From a checkpoint of a small transformer trained on Wikipedia.
Training: a variant of Adam for these matrices, 3303 steps.
MLP neurons of a small language model. Each row is named by its layer, matrix (down: output weights) and neuron, and shows model dimensions 64-255. Each number is 128 + 32 x the weight over its row's rms, rounded and kept within 0 to 255. Numbers have three digits each.
After each neuron's rows, "fires before" lists the tokens most often just after its 100 highest values on Wikipedia text that the model never trained on.

L21.down50:121062087070076122130147144120115122133137076221139166164145174125162144130108097165054131129122153165162172162124145010156134148104152127173087091120069079068111255114118127158143146101145150121120138126095124172146152187095113140105149144109132164139169141150055197122153119088089150171113119126108082184120144143142207131105082147162158149138082134116177101146150124131115164116148131134074148087137132101105015128088110065095132145145092141172121185114117151135173107116124129109131130112125036155120116140148130088097129145110111129122143090132145144081120103096167095176
fires before: "6", "4", "3", "5", "7", "1"

L19.down342:081090113084172134153081166105091145114150161081147140076131123116115083124148195125108172140151153087117135149080068125167144098124133119105138112111171129120105121070215152150140136076142140091170161134097156041090114132186115150092107137146067129139202193087083117105124102094123121159143112122074193115064091120136153141106081171104205142106112169106120099165164151134155189098112094103155172131137120104097128156062108179161125102095186125123127120096162112102164131167141094165095180155079100125129192064129140170083129162161131179075148171176138150126140118114139114169
fires before: " by", " in", " as", " to", " on", " of"

L21.down279:166051129119136130129116023131111103086099124157131099112127119102076143181151117164117148125169159094076153182183122080149129075131152065193114103163168188097082188107158167162062122125150105080187093143172113073110093208064120117040130108154142097134170136138159080122090150082159116120151165153076098151150147095038145133057075092151086106150154152145103128121099170166197135145102140110154091146059135153118135102109127145124153105131093176104086131155145109134179123170134138168145124132119080117126143118098080138095116089140128122253165135116169081154125121083135131126
fires before: " |", " ==\n", " ===\n", " life"

L19.down835:105152129128149189144169078130127152070120100055113113086126158095066099115119145168124172138177132163082097077105138147104093113115117171138118096117097117175207103067162134168091159100103121145127134115109150089114118149129144152114130045155063129105130104122167159093156145157171099130127130125109153111135135103128126136108108110100131134162121236115052223126142130106111170186112158102149105162118133161133193148107114096170151126120147113142112041120086149144151182153075179163084170112115157084129103146071173118154130139131125148129097118110109051115090180162158043127
fires before: "9", "8", "isco"

L21.down499:129111151126104167091081136050052114109106176083056157176127117140087076131146062083140204167142114088099102126179123161106128133125149093144148095117132106174151092115133124106105107073157102090111153082158118128139084112128147134103183126154104093131160104114119142094087079139093090091152112162118099172169134110073151143133106150163102128089160119134190197099169170136128117156132199054147180191089191131119152198181138151100134094171114141129114087189117123115160135058153112130141136141104172153118147201123115124086120140083172106057187153099085054144179138124105098097
fires before: "9", "8", "4", "0", "6", "7"

L16.down572:132135151111090144072117125163132113164065139157059156109137186121183177120130137156105107100125183139126165119125121161121085055149129109154076129136150127111096116146162162065119164121140192121144121110179137162162146118094164107083137169127068187124149106110109155103177127075121124084101098177097161103122153120134043133161093127108124116159087113145176148147153161110136131125113108131137157147117126197103095119132102107152067085106124091099134110090188124119162060125137076099064145138090178141153188120075155132128169076193141165147097083182125155176174079124121144180
fires before: " by", " of", " in", " as", " to", " on"

L21.down491:141131172135127120154112162061130175150096096149108130161133097127104138152138140138113144078168111194136144106129113093117167084139122115169171195109109101133152175134115089063148120153098081155166110146151122095102106094145095133077063202161148079078121129090137089186161161114152155090133153148086125108106153129184082145134141143126136171133133130121176132172142101194170135175138152117212080073137133154109092116107125120126140104137173105108136077167097100068141067142099186175157144152111090134127142088111116169124110158068222111104154154133096081119100158134112102089
fires before: " |", "\"", " (", "5"

L19.down429:196121131112159170138101106130196124202090144123143124118108080124096102086092116114123131102095049153136136050122143036151054144118113172123080154132123109126155104098116108128084121198197143148132117173131092117121145059149152113083138122115140162160149120112167155161168121077089101116125114120112186126131167175170168061188106182093145131125133097143153133087152101164123104128190168153158108114174146103142085123116169118181120118129151086145096162119095182155129134097150133092072115128078060112109161128115089066173101067154155097119154092108098155140122136113153159133
fires before: ":", " |", " by", " UTC", " office", "|"

L16.down163:134082148138162129120093117115135095167138118178153120130137103169130126099150142055125093059100114122111096119116122127151116172129130197121089176153117129131142103083185147137122126092111093137147139105158112124103119125136105155103123117115182142166094152098081128107177148164054137102141108113162116091138030078134084100116139081174096127126211057130125150098180078152090130160125133125128130124124113115121099157165152134117064191142122163157121133154204233146107206143077123096166157103119101128142151141107110147179128195145112117182115135119144089124139148101172159190
fires before: "0", "1", "2"

L21.down203:120150122125126119118099204169152136108118097095130114159158185117120117124141166104160154163187155115141148135136128167097128161155135168102136118143087070136106048150118150120069094097097164185136142081117165125114102091107111029119138151141118144105126087132102070182159176133139131156132088075091174137091127098192169138059107123180126137127094110192114081204083158172150118153160060089161126141135149111068096143100167079139145149133089094128085123139102123156103091151142099141129123077085100143117078153091171084136130175136151105092186107142133113146121141171153143151
fires before: "7", "6", "8", " H", "h"

L18.down252:115149116136153134103100081179115157172164107165082141070145107123121113118140124186115181140168131196117157106117088136130056106173135165088127084171149113196119188116093149199103125125134085142144093125178171120128127112115100099118189132102115158080119069140130109188125104134189073142120151098150148139165139141117054173133139103127115117106113116174093118074102156126130121062128099141140180106136126129174123173134100163162170183113121153109144083061071126084129146123142137112098102087055116093105141148166139146049109068115161172129127173149142174138155109175103109185
fires before: " ", ",", "1", " |", "3", "2"

L21.down957:148127118156115126172104172172126138118157138100171081139107161114097085100136104142187117101149164089126166112166129168108157159098120145075163085153043082119171082120104140100182130131162137179117150124239092153132122140130147154134140123151108129130234103129146186069127149116108140152113160108103157100130102174129109136165089107097172100133152111106155109195132116128065039075077109149128110162140100142103187114102114118085084155110177076113168141138105131099168102129106114125119134130092169096098151127130116123082160092099136110125169102134179107124129098116126116081
fires before: "9", "0", "ing", "8"

L19.down398:144071108124094074162118075116170047145159182091105127109123151158108148137155143181132089167132145140127112139125149098148131151106199174142125094143103114060143141139133136135138077072114122127118164132186192105124175082134109125166147055133160099157177166113137166104121157125173147097080149127146136144108109205155122107129110161110134134067122144144153099150196134143060159100146162135106132093087131105048080109091147125167122191136118158168120189107137101123142122203113099114130135131178110101194137119113112097067085107193180113154188167158160077121104142101123110159
fires before: " |", " %", ")", "==\n\n", " |\n"

L21.down39:159068160150110075103015197105149148082157149149100130131132156142163090090132174136115161146107124158177161155103171131132136094180161093110108168118107127080169096164110102151138134133120105136140154109169107175138137159070163171143138147118101200189186104115175184148151134137156168061143117156178160159113145122131116113106104153143095076126092159154113102112164121133165171111156103114121122118127129105114090135101061088158168113115075173105121115147138127095152106159149164095073113159109179147111143148105110138149144037133109071105140190195080092104156146151140140102
fires before: " in", "3", "0", "5", "4", " of"

L19.down341:115131053159139098115098085154134136159128170142137127160109180131125062138097060120141115073155145144133098103135119119119096091191095103073124115188121059122137185152124135144087127077219118106119133125126092164216122167181156119148149122155172193153123121158101156138122102088070139100113177130150138148129125129170186139076079122143139075113120112074147125166143106112088168079078182139138123094118143135136071118151119169130093133167103093113177101115147091152069138103132107144120132090170136134119084151082094163147159187149104182077138111118143145112152150149124117122
fires before: "1", "2"

L16.down198:169139073104093092115142175118139107156128119117154094168069126140134053135154173170139127113124085114149165083174163180103186129106163088134130155129086176108126073123156147130072149089115173077127107142128110150115167160177128106217120134160110111096110124093086092139176140134201162155121136090092148144111172075115079081156105144140146116133154130073087154127149107142114150142171098130105103084194088153126088111186142124148124165071114137107155110139165115128105090130049138098139134122153148109088098138093147168138121213138186128086111171129131154092121168153123146142
fires before: ",", ".", "\n\n", " |", " (", ";"

L11.down639:110163096143150130110094193143129119102127132164091170171132117111152064164070128151125102146171137136063112119255115131159138138201116119081125060087094140081090116174139154103125093141175135076142131091120143114092115167090150087117113185101131191125116116158149142100165112045139134108108072173136149203169154162181140076129097085136124156159086115107117152169078206162140149121131189117064110126104114138144129102164147114131127094147102167133125143136117117134120235130151155157105093045134126112131190134140112134135163097158095148128139109088105116126111162110182096139
fires before: "==\n", "==\n\n", " ==\n", "ograph", "ults", "ot"

L21.down619:129110125148151132163147115115104136179127061160135161139150094089175171093110172103164154094089096151141048178155195114076124128105224115145112136110137091122139085170134089154116133143129147139079192117146079121126152167105126158158148128122112191179070080133148088070081129146130097173142057162094164136062152085093118122165074084067107182168077161162124146151130137068099102140125174083101140082113143121087146166117198101148170148089116119170097125172125095134110186179120148157149143171121160089120132151118179120113090087142080170128143150143167129074135139092112104125
fires before: "–", " |", "%", ";", " New"

L21.down563:133089130160126156108161092131086157102066133099165150146146069194086172141093138197157138155153071146094120157128166064111131090144172102077070166041126079159129153112071106116122151097184123073136141126137106145129142164126150025128128153111126166132139169152148093076126176133197144062153103075146194139142104175115108076140140185175133124126138137135120091145150174124138140095101157122214150089102150172108099166116064109154073107054134086117118123186130080127189114138075156127076145174147130147096135107136131084138132128153167150107167109138163144107144165130144114128
fires before: " |", "3", ":", ","

L10.down997:133099152098121115131118133089112143145093173142138172142179133167146137099056121082120125107118161127092065156137139145111153081123061134144093130125150143134127072119154124107173178143152092119054138134142133110135087150099182129091082110142117147109127093172198138135078094158194097070155090187154179131084106126196131183080143130115135125137126150128113107152149181122155124202119137160111153116138159091051163094142139104120162107085122146115157108180141125140176183182159091126119080147088153120131174157139131141090114111170132189153092130135110208137115101108123118098
fires before: "==\n", ":", " ==\n", "==\n\n", " |", " and"

L19.down576:121082122152153137181107127094164127154103107156094099135095139151127109131134126085172118110121107117160165112180144085173151124123123162128121180173192123146076090122125089105110084108116118086044117148112081117185108146155168153103155132090103122133139117106135079178145118071081096175139157092170100149133167155132151139127149138106130150152138059128102132120179072091158111090115111145160152090152103117180169135157085128114202100120110138156073166110142107146040085071165157239144125148171107163132152132116109127085100182132120121114146105109131079151134123139133160120
fires before: "2", "1", "0"

L10.down616:096166106132096125070161141184105127098104121184132122092129127130137115133107159168115158151065158108085165070119128141156171112073162086180138140124149113094127093109080119084094205137124229107126151140117153133133114114068059129124131139162149125078134120121089177132116105092147141078130155171201160130121100151159153160120083158140058138137053132161146170087125081137179129084185129098183145129060194139094110065155142106098068113092105078120120068137129084111160096125148113153131149109074152153145134067168205157089170126118162121097125150156130164114107096147101093146
fires before: " ", ":", ")", "A", "M", "J"

L21.down674:133116152160161095090147053108098141133130205107100108118222109171133124178104114139157149123075136162142156111137145125144150148169255144078096171125147141125144116117097171128072104068255112128141103129125138143142119104129129099131125095143102155093128118133162133126111131120124141107133063089083145142160112122119111122152147153099137167085181154139115108145130106152103107135103084121104117098076123151128135181120138135136119130147110163159172126233128094143139091148098101052117157152116132134097142117120111111186096150103130139135123101123176099146147152124156118127
fires before: "4", "6", "7", "5"

L10.down331:095156110089089130101149162133129124102141157157204087126110150112133113137113131108200147137159088054160128155157112126094139092072093149101078097143095105122152076184102144100137125168133103156056170139142120163125085118098172156164140110082161140140125112101140175151114143135166116098140148122109107118101113188163167180099125148154101132077152141109063160138100168107135220174120114112116137170194093129120120128114137076147079116102148126096192109119142089116110012172123116146146187119099146101128146132182155147066129121141094140124083203182125147128165083070060166150
fires before: ":", " |"

L21.down826:143139139158136127185133057157166150159102067089152175163153095139105081154132111168179199132127135136125079127114166112121083099143092109134068141082091090117106132091153106144109084150115167095091166154126195098125148114130091091101148120172077150214122115124142084081129132169045074135159090137126136077106125133088161094132127156151172145083094085133089142085127141056086102152144125192109129141104183125091106158123177136178137137112121157156130128098161179119114154161089085138144087135117176160168115169157129087128140138114160130164096130123137117117164185077125155171
fires before: " |", "0", "1", "ronze", " m", "\""

L19.down655:177108090121184166156173115114131138193153170129119128131159161164165127105100082158159093110166101145135109120074167113095165085100182130118122068181154129116083177141142178160133161106109150098070020106148097147164150106108126132140103132122148183130161133150179129094130119134112113133204102092087116104101160112108103104199118155142104139137123128150155113166134129125122119073097103141114189109210106096127095115105128114198087146148060172143154098219111140176097069105145114191072146142123164069133076137111064133091129129113098089135127149172231132131093129120103142133
fires before: "4", "0", "3", "5", "2", ","

L19.down157:163196129119222146134183166099156169086133110117145092147135148097160096177098118107151150162139120206109133100116152087155155125124149090088123130105102174189173060137168153161083186121104151134147128159177093126118120114137113109131118092128062088197083123080100114131174134100118166161118132133121057180115143151163142134154099136118148140037090144114105076103103072170101153124142075048122135123065146116109105153166110125149106110151133079150096140122124158154145174127120080177112148148156161134134195137188154205114091146112089156189105140132118137115116118139165090097
fires before: "ed", "ing", " to", " the", " in"

L19.down271:108069123148101110068134176164129162160090104128120125166137105158137120124149116091120125175155186125090199117119133139128078090153127118095100138096130106092078156108161155121124127121128123139082120135172115135215079200177183155170164139140095107173121158123147171167139170145176187134133104167115174113118113170086098125074171133149135088117135162078185143110111182111172078138141112110094127110042144139069150118129134119147115121152201134082226169142113094085202127143162086153132161140165146093114114210052103036125130132088146104106166130067127119175081160130103160143
fires before: "9", "8", "ed", "al", "ing"

L11.down428:136084178111098086108118114161138116160132148136170102098141149169135059130136092190206170160151061141137134110160111110096150181124149156161119136122110191171107163153048116191129106126170162134154118148100113095048139152110122119071160123170126091131133114154155143152113124087112127097109220082142116116152137147169081139147107124139153147136165125084096116150110128227155148111087114069119136098110153125122100132113167047109127094117142122099063137152151125104131164137071150170105121123067056136104103145124165146129035094151127133117088113150167134126141156087137118113
fires before: " by", " /", "ially", "i", "ial", "anda"

L10.down65:089133146121088079142086152082115155108147174093157161110111192083193210119070089113139194138083187138156144158156164120106116112134147073106161090099183081192108075105109095110074122130192085104094118121170143153106058072121167100164156156078135145065129141066163172155152110175149172143168098116099176177111136078159120131090158111136162105111120093121107101165143149149138133134114090171129158118120072123100143081116113061097119149076114127155126127097102142105177104109125170163126107135133157138122145146155164122134153181121088161129133123145130151152070150132188172118
fires before: " |", "end", " (", ":"

L16.down211:111078134122152117189101114077084109133136178160112137142132135175111132135093215093162141053071120140121149082096142072119132128172123175137126128134100174141095094145091137145189093059125099127092091189072147111166129093146086100119132091135159064113124161100101111143178147107128092104132130139054148128160157155120134122172161153148153168142083103141153128109164092104153169170113172141149205128075096132149148110134149105182150151112176132170108135125085160127129126146147142101126107141074105109105104084080123108150042126139135103132133160173153106202116185146116203158
fires before: "2", "9", "1"

L9.down562:096164036127178130118109115108126216197078166099148112079148108140132118099087167133109212157164103131075143115078132104127120084082092123082096157103126142068087105153133119128131149209139161069113099133109189143137163091074100171152124128137093118178136124073109132138132132147134093114160166103169099173150146100131100205136086098083076145159152117092128140122154164150127146134148125126122165094211112123149136092160140149176158092128123167103198065091095162141116138120091103135103181128181151161114164174104148155079083186119182181069145153155119127093156123107128179119
fires before: " was", " is", " has"

L21.down707:067146136185136097150111137146121083113073187174187142128105180096176168076119182117069155120104141127141112159134148090099101119124110056130089121099165086157154128149132071137121139177160139081171139099126128082071114102171127111177086127105073124114068092115107097223174141107192109097114147119149176110122108111144145125116089181117098149139157088138095125094135163116077155125081168144134110099092144166141103160109190137109122123143093155117094102122164121209083127142150127140095096145155102124093158126105160132109122090044157167128126114135120157145158099146132194139
fires before: "1", "0", "2", "ban"

L18.down834:084120147053079168181089071115156126175139157212081146138088134159163149098128146164200116133114165147125079165075070163156125132127092136126171160140148112083155067108105055168105062137111146102111140133114181144163135106138115113117184150178095140122170105138148088130150166130102144107135156161110171077088151144106134113104123109152118136140149148177090183121155165105105161113124128159208105154076143103129113189109126164167100113063154072064069106122149129112102182094112103139078124076149153077110183140085162162089086094154132112131132143142115125097129180164116123182
fires before: "9", "8", "3", "0", "6"

L21.down817:125132125051171109137110134099095113141062175133147170140135128113142119145098136115185112091148135155146117131102154137120146119110137113128127153178116049103219051105157155136132128142245102138133109122151109075065089100160142063143092121111137177163164122136178145112142141092138117123104147107096134113161139130173103099133100160075133087086138158128117123175116145146108117112118134134122101127190170156104110140171136148075157052134119107087100133149132164119125129137127131040105104141118185162136156068053116113113133161098153117150141119122089060131166148152131131078
fires before: "0", "1", "2", "3", "7"

L11.down82:148066106144097194134123122095163114176048133133180075169113105143104123148112120143108201150164173148086126155169158110115112190084203100121113126119077088069166123155129113134180081183171124107127190117144185118132083077091125105123191117221120146123126108128119073130089135139119159082156125136123099161090142133121065076132148118104125113082173135092141099123104121107089151157150125137082118144170050134111207120124156161164170145157116129139114144077205126129118097089177131072151122132104136080151119149081086058160125128166144212157135158111063113118156130135134135170
fires before: "|", "-", "2"

L18.down712:082147113156137117181124180123180125103144113190131127150133169112151141152126062140099195091102158123083094184100098153090049195041123069140111182136131158109108112167135137102132114255089114102091137133168113131133121141110241130078136141102143126138124118140119115116136111144081103119140156152087128088126157131127121070177107123158135098107123126190128147090128141042117080121067139084120142110111132087151061143138152106080139109133075178085129121106119112187156106139095141134156121097132151131147112142161158149123109127116097163191095142112095157127153161162081144108
fires before: "8", "2", "9", "4", "0"

L18.down904:088107085139178127121164126167141156064098150131100113126150190132087160090098058097109111121130148116101132088097088187116146079060124095100181148168148091114085131095113067079141114164098145050144137129198065137096095164132106064151151125122132142122158154108124145127171185125088072149132110141157109177143109135105105085138075083126081121199137130123161167121127136124166078101152126113132145132147128153139124137114112121206164132162071111122135180129086127188178111169096181156138187124143121120113134155177117119138126154148119175183091095138092150077124137115131166119
fires before: "0", "9", "6", "5", "8"

L21.down38:164076121147163103184145147124138078083144128110152189200126104141131161125121176131127134105073102099145074171090197173172081103130092095164129057100132119150137102159078140122127128169104147081131083136154116143107194105133086135127134118115072151150154125116139167088155109107117165123141086172078135150159150135148138130141164128134159148079135089142119138103135103146180155102095140172105134112071181166178055085120144119119114146152108114145103127198153160088190140114167148045107068156143121105132142168148031200102131120122130074189124098170151125125106173111084113159
fires before: "3", "4", "en", "2", "0"

L16.down848:123112096130176095111131164147119120194080111099183128132070150144090095063139149140148115087141075094131121109137124087099117165103132096163129159134118102105154085119116117113137169165139097091150148152121123164106158136146157127069122115114105095127074160201151139085165130111149160190103146153185125107104122146158125086185071137096140151162176163221124136129186100158098077154173122084121039218162167096070112133130145137134179130145120154165183176116107106176138096120136120101147139098138115073155100150124123104167087124144116148184100126125114135145083111092094180090
fires before: "0", "4", "7", "5", "6", "1"

L21.down255:075178117154187102120090108188172175066128104092164169124136052175205089174138109140135176063098138131137060131148143109116130151150130148139183097109105161130129108133095166131079130169092153125128161205195119165156077144081068090137173201080120161116173128162148154084125169111113142139133127132108114144112140141110142090117139172129172095125122153151102092126086129068073137124114120161118145110143075133085053147151147161120112174141145114062156119189103156136122093149151124156145165110134079143099130103169075147115138128142133110088085079154130112165128146140122149153
fires before: "9", "0", "1", "\n", " |"

L11.down527:214135098160178173091070081063083098097115160086107146084148162152091111139110117134136155177064105116113113184129094155160112096174107107087090174102144109134191095167117080092093137140147137149066190100166075078162146144112118088120184125117179112116142116127084136152178113168118180163176097101086095156125182117112180113091185119066125133132168120112096043178133164168119121122113142110127089143133065173123120175166170133173147135153072128155123129114116113127111156147154078137139168086140177156120141177116052137160146052135083127126130104158184101157127128139106145162
fires before: "ed", ":", " to", "her", "hest"

L16.down644:142172137162209178141142125119110135135137155105138132143097179106168111087135080134177094143101095093108157153085160092089149096112196131136155114145078119119138073109111155110123113069175108153098123079170112148110134129102113171159131104029137171128143122142161100129099118131154080150086134111181124158087138160125125108110148121136105155100188125117158150072130114126182105098100120139118107097142136093129161122161069146158133150107106071121092134122061128093123133189130186126055176132159154135159178134133106167104118104109156129138152198093045147148119116103130117140
fires before: "0", "9", "8", "1", "4", "7"

L21.down743:147194127124189083119128163118147121178112113087144058144131146097174155098138066155092166105202125119108204095124082118119093132161094154106178123181191160092129158132100111167150132125195093129122096063111140131159103149125151103093176093108127140076160094157135177131106176117154120131137097139104140147128110192104144179149130121126086164137158175146157142147112168073156134089093101134122075160064106160123142146163118065123111141168153095090106120143063139095134138093095112173142110112128138065141138142109156136152158111141070096127115095098147119163152175092103155116
fires before: "6", "or", "el", "5", "ors", "ion"

L18.down156:124133163121132110115108070075149103129108045107056086158142085113114115157126149101094153111142162101118147200166160163131070131148230134120067148132184111180089144158111105106104124165112065136117143116161225100092142091132140183094149089122091109160135046186081093160113116141077095139097140140182100101084165102124125151144114140098078058127121151161112168141095189115141140133112100132139090159124074119145174121089142124162105077159156134067105134135121162173151096090069145113076113143160131105155131162124149124110091071097088161169094179151104167142081165151075132123
fires before: "9", "4"

L19.down264:159209112109130171108091142164097168187117130155152140105178098096099116108127131125149138125112121170147151133158106052126084106104184113128103125153159096135120110149155130122124172190179098158118052181118088114018098120165140168122099163112204126078122105157089093133088090166182153120084119116113150093130164136157108105138110041084072121113150183115112197095119077146124122111120154164153145119173093100134111121090081139131121154105153044173156186134078151145138130146159118149102116139182087095146127154101168117142141118107141102089073122062133075174123102148144154141
fires before: " |", "."

L21.down724:115143081153130134147076127162170058183108131131126122129092147150196083122151137166179111090141152145105136102173140106116164100120140108160127090127173055119129132098135118137122135130133136110200126162143118134144131165122106071176082169129136155102148116167144105084158125150129117161151128089138102107115160100102103107084128132133122096105163117109128165092058056147117093086141123131102129166039202088132081135079128143159130096098107144147150147153113160148142129135197087106066137137122071187101156161164171175074115117095178090180145175090103065131099192079154133136
fires before: "-", "|", "==\n", "\n", " ==\n", "==\n\n"

L21.down624:139156130093169107126040130149138104180127129178102102141095104136139112106108136148181129064125084109071099154186130079066117157094089123144130191122141129129125060089107113154142179154100102148107147180171051064167094101104112203122057161191169140092137154094129082131112112113139134118105169125055124111173199104139109132092111146129076083127105191103098196132154058115118135147156146120122107166144111147125146109131189119177163093165107143134096133100134101128126120166186107083104151134123145165151118187067098101080185142173118146148134133115098132181116145141141114169
fires before: "es", "k", "ers", "ed", "pt", "ke"

L19.down283:144183115126083076142119127125145058134161139127103089178135098127129092124131088081097106160162133102137109161110156106111086179174003216091163126078181116118186104136123117041158154158102167092111168136182121135164098188164090154141073144143139091136087099157170139138099082144078183122111140128114173127165146115083061132112128147112119126158134139096121158104128126104111159183085166142170137099126115136084097127131136110126111126103118096158164091140128070141182158146069130133162213206117127102103130085103114163108208085165128093086146110088178124153145152120121086119
fires before: "3", "2", "ith", "4", "8", "9"

L19.down356:157192139130094086100130141104128134096127122146095164128130078101144140138112170103084103191166095176120135125149153118151170082146116123143104126089113072190146144142134137123144202103116167149167166139164144095162114180133110128132121104161052109113097079099147134159114120132147128134120136120113162146184139075087130204136132162124100115148132193071190105120089124098108073148154075108091122138053133179189091094159155149102139125113067166141136171156127113151067110141083133121160129146159147095094117140135087130101165109123085141196178146114144068093120098199175069175
fires before: "s", "ed", "es", " as", " in", "|"

L21.down450:149092179115124105145070143092131138117092113132137111167154123148107142108090122128090105147081107134106147156111137090159177115120080099125097078134105141141102186143044127070104147138207110159139123142101156173117117132141148114161085113113094145063163177129118085161156214144145176134138215083071086135115099070177156145067141146129115156055172149115169051108138161079141113137114139084172123151081173138152089131063151123132069114182117149121080100123176121120175107130125144133129101102154095108187109099117144093131178146121178143167131156130165081144185126080164095144
fires before: " ", ","

L19.down170:132096141116085122119110108165069103119113142186119084090096133104135155159139147140100130099128113129128122164145189128032159102132193112099100137094159141084132130087149128174131173110173094159120071140146081122127110148147174101096160138115124143108025138181173145139127084107084103114160113141179136155146171078163130120177140124181122105142183140141106162176124130135144122137130178098139121165107132114141179146140088089149170078132060180133139096087122105156154112104208127132139099105159151126105111153156156138118126118128169182128104077157120173193128097108090140071
fires before: "–", ".", " "

L19.down626:119116143167115114056130135099112147141185148129173104090111113141145138132151106176161118141144134077110170120130154137166104038180184166137099133185130088134127160109106096169099141128087163174097118156154139138082132129070100124147133100137062158123195094109102139101147146096142111132166118103098172108113114118104152157062129153091150147141077173130058058136149171111081146090110089088127131149083103143185074096131198123156166154170090100147107161185076128154118151111138143085112118137150172131086104113128107096134083148181161055112122123112138122136175121124103131110
fires before: "–", " |"

L19.down523:113126077132117155119190118129149140159120097182129163132118126141181125135197182122100151163119185176131160050105111093110158143165139117116140111132129108135137125158135119172181129132176154202154091136175123119114115142134097183117134134146068122151099072123121140152181141135138131122053156061180186104107078151176095172101151138095081167144180155095106167126138124196174141076180131132131102103077054136130109177143146148168131141107169102172151145112102158163158128158196127117098133126139119125087092114137109189099204116150075132087077114096123116116122092148097107100
fires before: " ", " June", " March"

L10.down199:107154070142108119155133135162087090148230118096127154105120103108121124117147151145123143119142135109133077151115129100103110112133116165104139164128086128104171127169123092192187117160175152122114105151114144135106127160110082167108106156075114118135132070135158253118079121188107146103063134136121124160093097129121114128094151094153084119115130162143112174147105093165096181095127103145099131122135136131156079080096172162122111092069158103113083138104065130111152082177145094110130142163129125201177165161149167184097142121114106061109126101165136155168122135074114164080
fires before: " |", ":", "–", " Album"

L16.down346:144090169092107112130099155104152143079179105127111121134133138137131123066112114201125130146107108155119133161167166065147117150132170164121117066158188093148131196139130106117135103136138063142093113159155116121104113121117136167145141144132137104107106123127127136137114063152105124107157158119158106148148129157138081142153197145137060126092113111094161110115122065143146115195136110153131196138112136107160125136137102112180148124114136114172117111148099131126104119132154156124147178133112084101121080153155153105097125097154105152099130145085188096139121112177167113116
fires before: " the", " by", " a"

L21.down228:105109154145177185105171172156136140147155156151098052151109123115062157122131113162143093146137129169120116037196113088119144090118140110166135132132177125097126129116125127106077162094163136142129122102185103144117102105146142126088119138148129069069139166137212084092087106114167110122104165075104057133117177100120099130101117111141089097162143160112098171096120117146144121115084152114148138202110125171107076142092142124108108078067126153134102124156089160117204104102199105111190126133085098161150174097137124150074182182142102102156161127121120137091092178092125148137
fires before: ",", ".", ".\n\n", " and", "'s"

L19.down714:107119109161173075145195079187120157150111182129096089150119078064142101091114095147128128079135161136118184129084149219119101109099090173146145114159128096101171106141135095116094151119031131091063121159165070166109185127131174096112163149148149098104142139154180097185115060094134101140136066159146110129209105080164138123132100110123140163100071139175103118100119175134150138131102181080117061106192109051093148125127097117112146142131118103112135120163148093146089136140110108098178131116206141119164189119157143131114176161191140100099123124112114110155109116077130163141
fires before: "6", "5", "7", "4", "8"

L21.down673:097110147127152150100120114177133157177088142157125144110170114125086104132151121141136095129103143156078137119152104112135121071164146073129153113105134090137117164119147099166110113092108121129159163117152145151118092097081108141083131121112141100017136142087121141161099163155148140121150121097097116117101085167072139126092138153121145123153186134148074176131137179183132091105097155121200102161140198098171158129131130109090163065140095122094087097168126149110155160114138125147099136134083150148192139165094098143077160124120149108156201176107140137124136128141134155071
fires before: ")", "),"